Weights of a small GPT-style language model, trained from scratch on English Wikipedia.
Training: a variant of Muon for these matrices, 428M tokens, 7358 steps.
MLP neurons of a small language model. Each row is named by its layer, matrix (down: output weights) and neuron, and shows model dimensions 0-95. Each number is 128 + 32 x the weight over its row's rms, rounded and kept within 0 to 255.
After each neuron's rows, "raises" lists the tokens whose logits its output raises most directly, leaving later layers aside.

L11.down1385 [110 104 126 116 100  87 145  93 149 111  94 131  87  98  66  72 134 146  78 169 125  84 142 148 144 158 117 134  55  78 158 143 162 125 120 118 157  95 146 198 105  91 121 129 122  96 102 144  85 151 191  99 108  82 130 127 181 157 143 139 142 148 174 154 144 140 114 172 164 137 104  99 137 109 114 140 137  70 122 113 134 143  81 186 179  94 107 135 167 132 179 173  74 109  94  95]
raises: " so", "-", " than", " or", " even"

L11.down1019 [ 90 225  60 117  99 128 193 104 122 103 162  99 117 149 160 135 187  86 143 113 156 134 169  84 149 128 194 150  93 116 154 134 182  97 173  75 163 141 199 102 104 122  96  84 142 115 120 144 159  92  83 138  90 146 117 118 101  78  84 115 157  81  65 165 105 126 172 112 162 109 120  92  99  85 150 100 108 145  65 130 122 170 152 113  99 151 107 125 132 114  99 113 165 120 102 181]
raises: " in", " shortly", "gon", " during", " soon"

L11.down692 [113 103 126 155 167 143 134 119 150 118 183 140 102 103 108  64 144 154 142 102 112 114  97 121  75 234 115 204 143  88 176 123 105 141  93  78 176  91 103 146 112 123 101 127 182 142  73 143 104 127 116 127 160  81 157 172 124 101  90  78 121 123 103  80 140  87 180 127 133 123 140 186 140 131 105 128 181 144 119 161  85 120 111  66 115  89  90 147 170 140 112 115 141 157 130  91]
raises: " were", " are", " include", " have", " remain"

L11.down281 [127 110  89  90 109 110 153 140 134 171  90 100  93 134 144 177 168 141  92 191 119 152 188 136 142 176 129 145  92 109 125 115 121 112 145  65 178 114 163  78  99 126  99 137 134 153 133 103 151 156 121 172 105 176 109 131  40  96 163 114  81 158 151  95 178 117 133 119 136 133 139 172 146 103 116 164 152 117 127 117 109 120 116  98  53 197  81 159  90 163 159 134 148 176  83 139]
raises: ",", ":", " in", " during", ";"

L6.down1658 [156 187 139 180  94 138  94 143 103  89 152 121 167  83  72  82 184 115 135 161  99 139 100 234 138 174 125 152 107 123 114 189 106 145 160 148  72  82 122 137 145 113 124  90  92 146 139 138 155 129  98  95 139 161 145  87 127 189  92 137 138 154 191 117 134 208 136 142  68 161  96  91  75 130 117 129 117 104 145 140 131 103 122 164 109  87 168 143 141  39 125 120 109 109 146 124]
raises: "imo", "ima", "io", "anta", "ad"

L4.down1667 [110 116 109 150 200 135 134 116 104  97 122 163 130 110 112 104 167 168 188  93 121 129 121 170 124 153 113 123 136 133 138 152 173 126 115 105 157  65 129 128 162 173 142  86 143 178 128 103 127 157  69 133  96 121 102 150 148  94 162 130 112 170 178 136 136 111 135 178 133 155 125 103 105 108  74 121 127  90 186 139 150 138 114 138 101 132 131 153 133 104  96  65 109  61 164 114]
raises: "tic", "ax", "ket", "ak", "ika"

L11.down251 [ 94  98 128 100  90 125  98 120 147 128 101 121  90  80  56 118 148 125 120 139 138  97 141 137 129 107 171  94 102 129 140 150  66 145 128 112 164  95 142 119  70  59 109  87 112  99 119 164  99 135 156 142 179 136  77  76 109 153 154 124 174 126 186 141 143 125 110 147 163 147 122 128 145 153 164  84  92 117 143 125 129 103 137 184 170 127  99 117 186  91  82 130 146  85 106 138]
raises: " ", "-", " A", " In", " However"

L6.down405 [147 100 118 210 107  97 160 136 143 160 133 140 139 125 136  97 150 145 120 142 108 146 176 117 120 146 111 128  94  88 169 131 108 114  96 103  92  87 136 185 136 110  96 114 134 113  95 169 101 177 147 122 137 105  91 163 116 135 141  89 146 162  82 127 182  83 124  98 197 113 193 153 102 207 126 153 142 128 142 112 146  56  92  63 146 155 120 115 107 139 137 136 168  89  74 102]
raises: " are", " were", " seem", " include", " appear"

L11.down457 [ 93 125 159 143  90 101 111 132 135 127  72 146 150 117 183 168 120 131 131 213  40 157 129 119 149 112 111 168 177 150  80 144  99 122 173 169 126  99 174 156 105 138  43 148 122  62  76 144 207 188 124 140 106 158 160 136 154 134 159 155 137 183 145 150 126 149 141  81 190 138 146 127 124 216 131 102 129 134 112  97 121 123 143 103  97 138 109 136 152  94 137 131 182 144 104 105]
raises: " that", " they", " he", " That", "rd"

L11.down282 [133 137 125  76  71 197 108 142 113 137  82 135 109  69  95  63 144 121 149 143 121 102 155  88 168  98 105 175 113 153 127 119 106 161 196 121 183  96 131 172 116  43 173  86 167 118 132 132 160 155 141 141 186 141 116 137 150 125 167 134 131 148 136 153 128 174  74 101 173 113 177 112 141 119 149  93  94  74 124 108 167 143 131 155 145 121 158 197 110 121 167 138 128 125  95  95]
raises: "-", " ", "===", "==", "===="

L11.down788 [ 93 108 118 129 110 148  48 146 104 103 116 116  68 130 113 146 110  88  66 144 123 148  96 117  46 143 146 151 115  95 138 109 142 157  61 140 187 121 193 158  99  65 127 107 123 133 131 130 165 107 135 118 132 111 162 129  88 125  95  99  82  99 106 116 117 179 174 110 154 192 142  71 185 104 186 115 106 129  85 100 141 137 204 166 133  77 120 109 152 151 142  89 114 115 101 131]
raises: " the", " his", " their", " them", " him"

L11.down1402 [115 160 163 167 155 133  79 137 123 154 157 137  88 168 102 164 185 118 167 135 158 166 125 122 125 126 165 110 104 185 157 151 142 116 149  55  94 144 133 113 148 147 149 107 146 178 106 120 136 151 127 165  90 122 127 101  87 187 117 135 119 120 154 152  91 109 119  90  65  97 150  98 141  97 108 185 200 103 138  73 167 124 139 129 139 154 120 150 148 127  76 130 119 125 125 164]
raises: " occurs", " didn", " fell", " grew", " could"

L6.down27 [124 144 132 160 114  95  85 160 128 141 146 117 136  90 130 182 155  73 160 190  90 155 126 164 138 114 135 105 112 150 120 156 125  87 198  58 137 136 132  72  72 101  95 126  53 126 141 102 112 113 143 120 144 112 173 148 134  94 122 130 120 191 126 144 156 179 176 100 164 168 105 132  82  77 121  85 146 120 168 105 164  78 133 126 176 104 127 182 110 135 135 139 118 111 168  91]
raises: " there", " they", " it", " everything", " everyone"

L11.down1856 [152  94 178 106 194 140 121  90 114 128 138  96 102  65 123  65 129  96  90 128 141 110 120 158 127 155 107 135 128  90 151 145  55  93  54  79 179 138  90 196 122 118  91 160 177 154  97 125  83 153 142  97 188  98 166 144 207 129 101 132 125 127 103  72 175 127 150  98 164 136 162  69  82 118  76 117 138 139 105 100 157 124 135  70  93  93  96 135  92 144  82 135 173 147 160  96]
raises: " offer", " include", " serve", " provide", " produce"

L11.down630 [127 160 148 121  83 138 125 140 126 200 220 156 134 146 104 127  85  96 128 126 132 144 169 105 106 110  96 134 168 136  75 148 147 110 140 155 164 165 228 170 110  77 127 103 148 113 124  97 105 112 128 124  88  88 164 163  60 159 152 117 147  88  61 127 138  81 168 121 102 115 123  57 156 134 127 175 135 106 123 137 149 148 144  89 158 155 167 127  82 123  86 140 125 163 163 104]
raises: "'", "’", "whose", " itself", " way"

L11.down491 [127 107 131 170  72 157 135 130  85 118 124 104  92 198 174 147 158 154 149 124 129 145 175 162 167  29  96  47  74 189  88 124 124  97 151 162 154 106 160 139 149 111 114 105 169 161 159 127 139 109  84  97 151 171  68 119 111 142 163 131  76 111 119 219  56 113  86 139 114 101 154 121 125 106 183 177  88 163 148  57 125 150  81 150 142 201 182 145 125 157 154 118 158 179 105 170]
raises: " was", " has", " is", " does", " doesn"

L11.down1480 [120 109 157 124  65 143 143 121 126  89  99  71 129 196 154 132 128 125  85 112  54  99 104 136  91 130 154 109 117 170 147 174 189 122 149 115 172 141  38 130 154 132 157 101 154 132 169  87 114 178 124  78 193 148 114 114 132  72 116 146 112 147 152 137 131 162 140  87 135 141 129 123 151 185  81 104 164 116 178 142 165 150 154  64  90 105 116 146 153 108 100 105 145 111 117 186]
raises: " appearance", " debut", " effort", " appearances", " efforts"

L11.down300 [ 92 108 137 126 103 128  82 156 131  80 106 131 178 120 127 114 119 108 147 160  87 155 147 117 190 124 160 171 129 130 107 144  88 171 167 169 117  98 131 144 119 113  62 123 106  73 136 147 183 115 196 147 123  91 108 157 117 105  95 145 138 170 174 125  91 126  80  79 169 123  84 170 134 185 148 126  85 104 142  50 142 131 141 166 116 170  89 140 154 150 169 165 154 140 140 175]
raises: " that", " how", " That", " who", "gui"

L11.down1876 [127 207 126 132 166 102 104 160 166 148 101 101 145 123 175 120 176 147 160 111 102 127 123 153 167  97 142  88  62 149  96 104 144 132 191 118 162 152 162 117 105 122 143 152 142  97 144 134 122 203 134 156 136 122 100 103 157 162 131 129  93  69 144 102 135 143 193  95 173 130 170 145 135 199 147 171 132 118 112 167 115 155 119 138 162 142 194  37 128  98 111 140 141 142 114 157]
raises: " United", " England", " US", "ford", "s"

L11.down210 [156 161  83 116 193  96  96 132 127 232 119 109 128  81 110   0  98 135 111 160 161  62 115 108 131 141  86 147 147 130 125 115 122 132 118 121 201 127 107 193 117  97  97 103 136 148 135 129 160 116 114 151 129  73 175 166 153 120  74 146  77 172 118 152 135 120 156 137 142 153 128 151 146  65 125 120 178 141  96 111 139 152 121 110  91 119 132 128 167 179 147  82 152 133 169 110]
raises: " be", " remain", " appear", " serve", " produce"

L11.down1686 [196 100 123 136 149 147 139 149  87 128 181 109  81 104  92 152  77  92 104 190 166 143 118 141 127 144 153  93 127 114 127 189 109 132 107 109 176 141 179 179 112 159 107 115 103 133 124  67 133 111 154  80 109  98 127 139  97 129  63 108 112  96 128 128  78  58 151  54 162 126 114 143 108  64  77 173 157 131 108 153  96 120 119 110 127  85 142 122 141 117  80 147  91  48  92 115]
raises: "'", "’", " seat", " brake", " Roth"

L11.down1847 [148  83  52  99  80 110 212  93 182 201 100 119  97 114  92 149 112 167  96 150 136  84 157  99  81 136 170 131 161 105 123 188 139 110 144 120 138 150 128 140 120 104 178 140 135 138 125  82 129 142 147  92 106 134 104  92 126  93 126 171 193 137 126 131 119 132 157 106  86 147 162 125 137 129 140 137  99 139 138 112  94 157 135 167 185 133  79 143 188 114 126 100 126 168 124 139]
raises: "\"", " \"", "\",", "\".", "”"

L11.down1333 [146 186 117 109 149 168 167 102  94 128 163  79 162 115 119 144  86 144 137 102 138 125 138 153 157 128 134 108 113  99 157 127 170 122 163  87 140  54 177 131 119 209  51 125 160 154  68 135 152 187  99  98 161 112 150 140 127 156 130 107 111 148 142 110 163  96 109 114 124 129 142 154 160  71  97 156 143 132 136 143  92  93 133 113 175 114 142 128 135 109 157 125  84 149 142 100]
raises: "Year", "\n", " Season", "Source", "|"

L11.down1601 [101 124 120 138  74 105 141 171  82  87 129 144 133  82  76 160 135  57 185 181 117 175 129 128 179  99  67  92 124 154 172  75 114 126 115 122  87 109 117 168 135 109 106 100  86  39 169 126 123 142 138  94 122  68 128 166  94  91 108 116 107 125 123 152 143 113 133  96 124 153 113 155  66  98 128  75 177 156 155 197 123 141 134 134 135 150 164 192 135 128 163 149 150  98  96 126]
raises: " graduating", " graduated", " age", " enlisted", " engineering"

L11.down1503 [ 91 169 130  99 102 139  99 143  75 115  32 178 100  97 114 156 133 104 104 116 145 154 141 183 142 156 124 146 135 170 167 158 136 132 132  85 140 128 182 124  54 128 115 132  80 149 173 102 168  90 154 184 111 168  92 133 132 110 109 135 112 125 100 147 146 143 124 148 157 168 123 143  86 150 195  71 127  93 111  91 114 106 170 172  88  98 116 121 158 145  93 101 158 161 100 127]
raises: " it", " them", " themselves", " itself", " him"

L4.down1415 [104 149  91 124 112 139  80 128 175 109 166 144  94 146 131 202 176 119  87  84 147  81  97 151 135 143  64 150 205 139 130 105 119  78 127 147 181  82 122  57 168 120  95 125  64  71 116  88  31 123 116 170 117 193  79 203  69 150 166 106 114 145 214 174 121 126 143 127 150 118 125 186 124 117 109 113 174  97 181 136 129 141 105 137  90  93 173 181 139 121 100 143 147  95 150  94]
raises: "les", "ish", "ill", "iz", "all"

L11.down687 [165 142 140 102 135 164 153  83  69 129 111  92 122 124 146 142 131  85 114 138 153 106 135 119 112  75 176 171 150 139 173  95 150 176 106 166 147 168 166 133 103 142 130 151 129 113 122  95  98 139 142 141 109 111 131  99  98 135  91 142 154  87 107 116 196 165 100 124  96 136 186 122 119 135 177 114 129 123  32 110 150 125 182 103 142 114 183  78 112 124 103  93  81 118 222 134]
raises: " United", " US", " UK", " USA", " sell"

L11.down1012 [148 104 149 139 109 119 145 174 158  81 138 127  97 149 179 151 174  93 197 126  88  94  87 150 135 130  93 119 186 136  75 129  87 124  75 151 118 126 142 156 130 150 150 101 159 143 127  93 151 126 123 147 142 133 145 110 133 192 167 112 154 129 148 103 162 176 163 132  72 175 138 109 110 102 176 127 128 133 142 169 102 159 115 125 147 114 149 138 131 151  69  95 104 144 147 168]
raises: " on", " upon", " On", "On", "key"

L11.down564 [150  94 166 126 159 118 109 100 134 129 123 133 174 144 147 151 134  79 118 138  77 104 146  96 117 126  76 142 138 140  87  82 156 109 156 135 108 152 137 116  66 137 117 173 142 137  99 144 104 159  84  77 122 154 181 182 104 159 173 134 147  93 133 138 105 133 178 137 176 121 146 123 191 124 160 176 111 126 138  93 120 131 123 117  82 121 118 125 153 149  79  97 142 135 115 151]
raises: " their", " one", "the", "per", "ator"

L6.down532 [131 153 154 133 187 144 145 104 129 122 108 169 115 149 186 105 157 144 160 147 166  79 156 138 118 204 133  96 169 130 106 104 128 114  73 160 202  88  62  89 116 171 104 143 157 107 116  68 173 149  25  58 165  96 107 119 125 100  87 123  69 135 137 139 106  83 127 117 119 117 165 138 148 123 113 102 165 179 123  89  85 150 155 121 157 181 151 139  94 142 154 165 140  92 157 157]
raises: " margin", " score", " votes", " percentage", " vote"

L11.down398 [141  76 122 154  79  70 141 103 167  72 168 154  96 104 136 101 123  98 156 133 131 125 109  95 146 143 140 128 140 136  55 102 121 118 106 191  69  89 146 172  48 118  49 128 168 109 178  86 128 121 129 143 115 141  97  49  96 134 187 179 155 130 102 123  93 137  96 153 151 112 161 147 111  97 117 119  86 104 106  96 138 159 132  84 111 123  92  95  70 137 149 144 165 104 123  92]
raises: "\")", "\";", ")\"", "\"—\"", "\""

L11.down1907 [152  73 186  69  87 138 129 140 124 118 140 140 125  59  87  78 103 127  91  73 144 140 202 149 174 118  71  87 151 126 116 141 110 142  99 150 124 161 131  80 126  56 114 150 104 151  94 116  93 105 205 128 143  87 185 106 118 126 121 163 108 116 106 166 144 171  96  94 183 176  97 128 140  76 112 142 117  71  42 141 142 131 144 126  93 120 112 119 108 111 167 138 181 126 150  98]
raises: "'", "’", " rise", "ive", " instance"

L6.down793 [109 142 177 164 139  79  75  85 134 111 148 157 118 156 164 177 143 157 115  96 194 197 115  82 110 124 136 158  93 135 166 100  79  93 162  82  99 118 131 135 111  87 127  97 165 122 200  72 151 117 135 148 131 130 117 113 187 183 105 122 134 129 126 141 136 148 150 148  64 108  77 142 179  90 134 149  87 162 125 118 130  81 128 135 152 123 169 113  88  74  82  98  84 134 104 155]
raises: " occurs", " does", " exists", " appears", " grew"

L11.down369 [139 102  83 176  72 137  94  69 114  79 141 139 131 111 104 166  89 110 118 114  93  99 109 139 153 113 124 127 112 138 173 123 127 108 144 105  95 191 144 123 135 132 141 122 111 118  73  80 127 121 161  82 135 120 112 125 154 125 172 138 113 196 121 165 120 110 147 161  94  70 150 165 158 171 186  97  84 132 121 137  78 109 145  92  49 136 197  97  89  75  91 159 122 125  91  67]
raises: " other", " others", " another", " next", " her"

L11.down152 [ 86 182 120 136 162 114  95 130 141 194 179  76  89 182 138 168 185 166 154 124 146  96 192 161 150  99 167 114  94 136 143 110 127  92 164  95  92  95  98 155 167 134 111 106 134 112 144 122  92 143 106  96 145 132 117 140  75 128 107 128 118 162 136 141 113 163 133 110  97  91 103 116 178 120 111 114 163 109 126  75 174 118  95 170 188 151 126 121  64 148 109 145 119 117 155  87]
raises: " has", " provides", " is", " occurs", " contains"

L11.down1299 [121 118 129 140 157  96  96 106 172 104  82 137  94 141 152  82 120  91 136 130 106 132 141 132 130 167  66 145 111 140 112 150 119 118  76 137 152  67 159 211  63 119 135 120 116 130 159 117 115 102 162 115 122 118 126 123 129 107 132 229 149  87 137 169 124  96 127 167 114 149 109  83 160 147 142  89 136 115 116 150  56 109 137 172 124  61 164 120 121 130 162  95 120 168  70 113]
raises: " himself", " his", " all", " itself", " them"

L11.down128 [164 145  74  88 124  89 105  94 112 120 170 122 132 187 161 129  97 115 121 146  88 101  86  59 174  96 116  91 141 145  99  70 137 132 152 150 176 132 115  61 119 103 169 121 115 118 127 126 140 167  79 113 109 130 116 130 109 118 140 100 164  83  93 190  55 125  91 164 140 117 103 180 163  86 113 121 127 199 124 224 113 163 173 165 161 126 167 120 148 109 109 114 120 129  99 119]
raises: "s", "es", "ates", "ons", "ens"

L11.down771 [133 178 125 142  76 171  97 157 106 161 169 119  74 130 145 167 109  91 139 139 111 189 115 116 228 167 154 130 107 154 142 147  77 159 140 148 135  78 161 140 126 111 151  97 131  62 126 123 113 101 140 131 111  55  81 141 138 147 111 154 159 132 159 108 159  91 110  94  92  87 184 133 167  98 133 167 165 166 131 119 131 121  80 125  88 146 123 123 124 135 195 101 149 153 128 114]
raises: "'", " itself", " that", "’", " which"

L6.down456 [ 82 118 101 140 154 123 119 171  67 113  77 189 144  81 128 117 136 161 137  89 160  88  89 149 137 170 137 128 166 128 178 114  70 139 154 117 150 151 130 113 144  82 127  98 121 149 109  75  96  96 127  94 107 134 138 131  87 123 143 128  80 136 142 102 118  93  83 116 124 114 135 132 101 182 133 109 130  43  92  89 161 133 142 186  85 106 119 108 114 110 115  74 112 145 131  92]
raises: "ise", "ize", "lay", "isation", "ver"

L11.down848 [186 124 151 100 117  87 109 116  81 196 104 100  83 196 159 111 117 151 157 116 105 112 135 185 140 126 101 119 164 192 133  94 115 120  85 117  98 157  67 125 125 101 133 124 107 171  96 124 145 167 104 129 108  83 143  70 138 133 134 108 123 117 185 126 134 137 113 121 135  86 135 158 141 138 165  96  92 149 151 168 138 124 134 126 199 146 153 139 145 162  97 128 148 142 195 124]
raises: "s", "su", "ija", "://", "a"

L11.down1022 [119  77 109 102 176  86 170 126 103  92 139 175 181 139  94  86 100 143  79 109 122 132 148 135 123 125 119 108 147 147 161 175 143 154 180 138 200 111 147 166  82 137 136  71 136 120 129 137 103 217 145 133 173 131 162 101 116 106 138  96  96 110 170 121 141  62 108 217 156 147 123 153 116 181 107 105 148 159 129  58 160  63 164  66 132 158 124 148 127 103 132 105 162 138 182 104]
raises: " end", " start", " turn", " beginning", " arm"

L11.down81 [141  79 137 165  71 102 133  58 151 155 118 107 127 130 177 103 121 251 159 172 163 114 105 106 140  64 140 134 103 142 111 109  73 140 149 165 125 139 182  85 142 193 175 103 112 176 168 161 153 133 158 128  89  99 156 116 127 160 146 147 168  89 132 149 140 121 125 158 138 155 157 158 136 110 111 141 194  91 142 135 142  67 125 118 115 103 128 102 117 115 135  86 170  57 124 122]
raises: " to", " perspective", " Lecture", " To", "ling"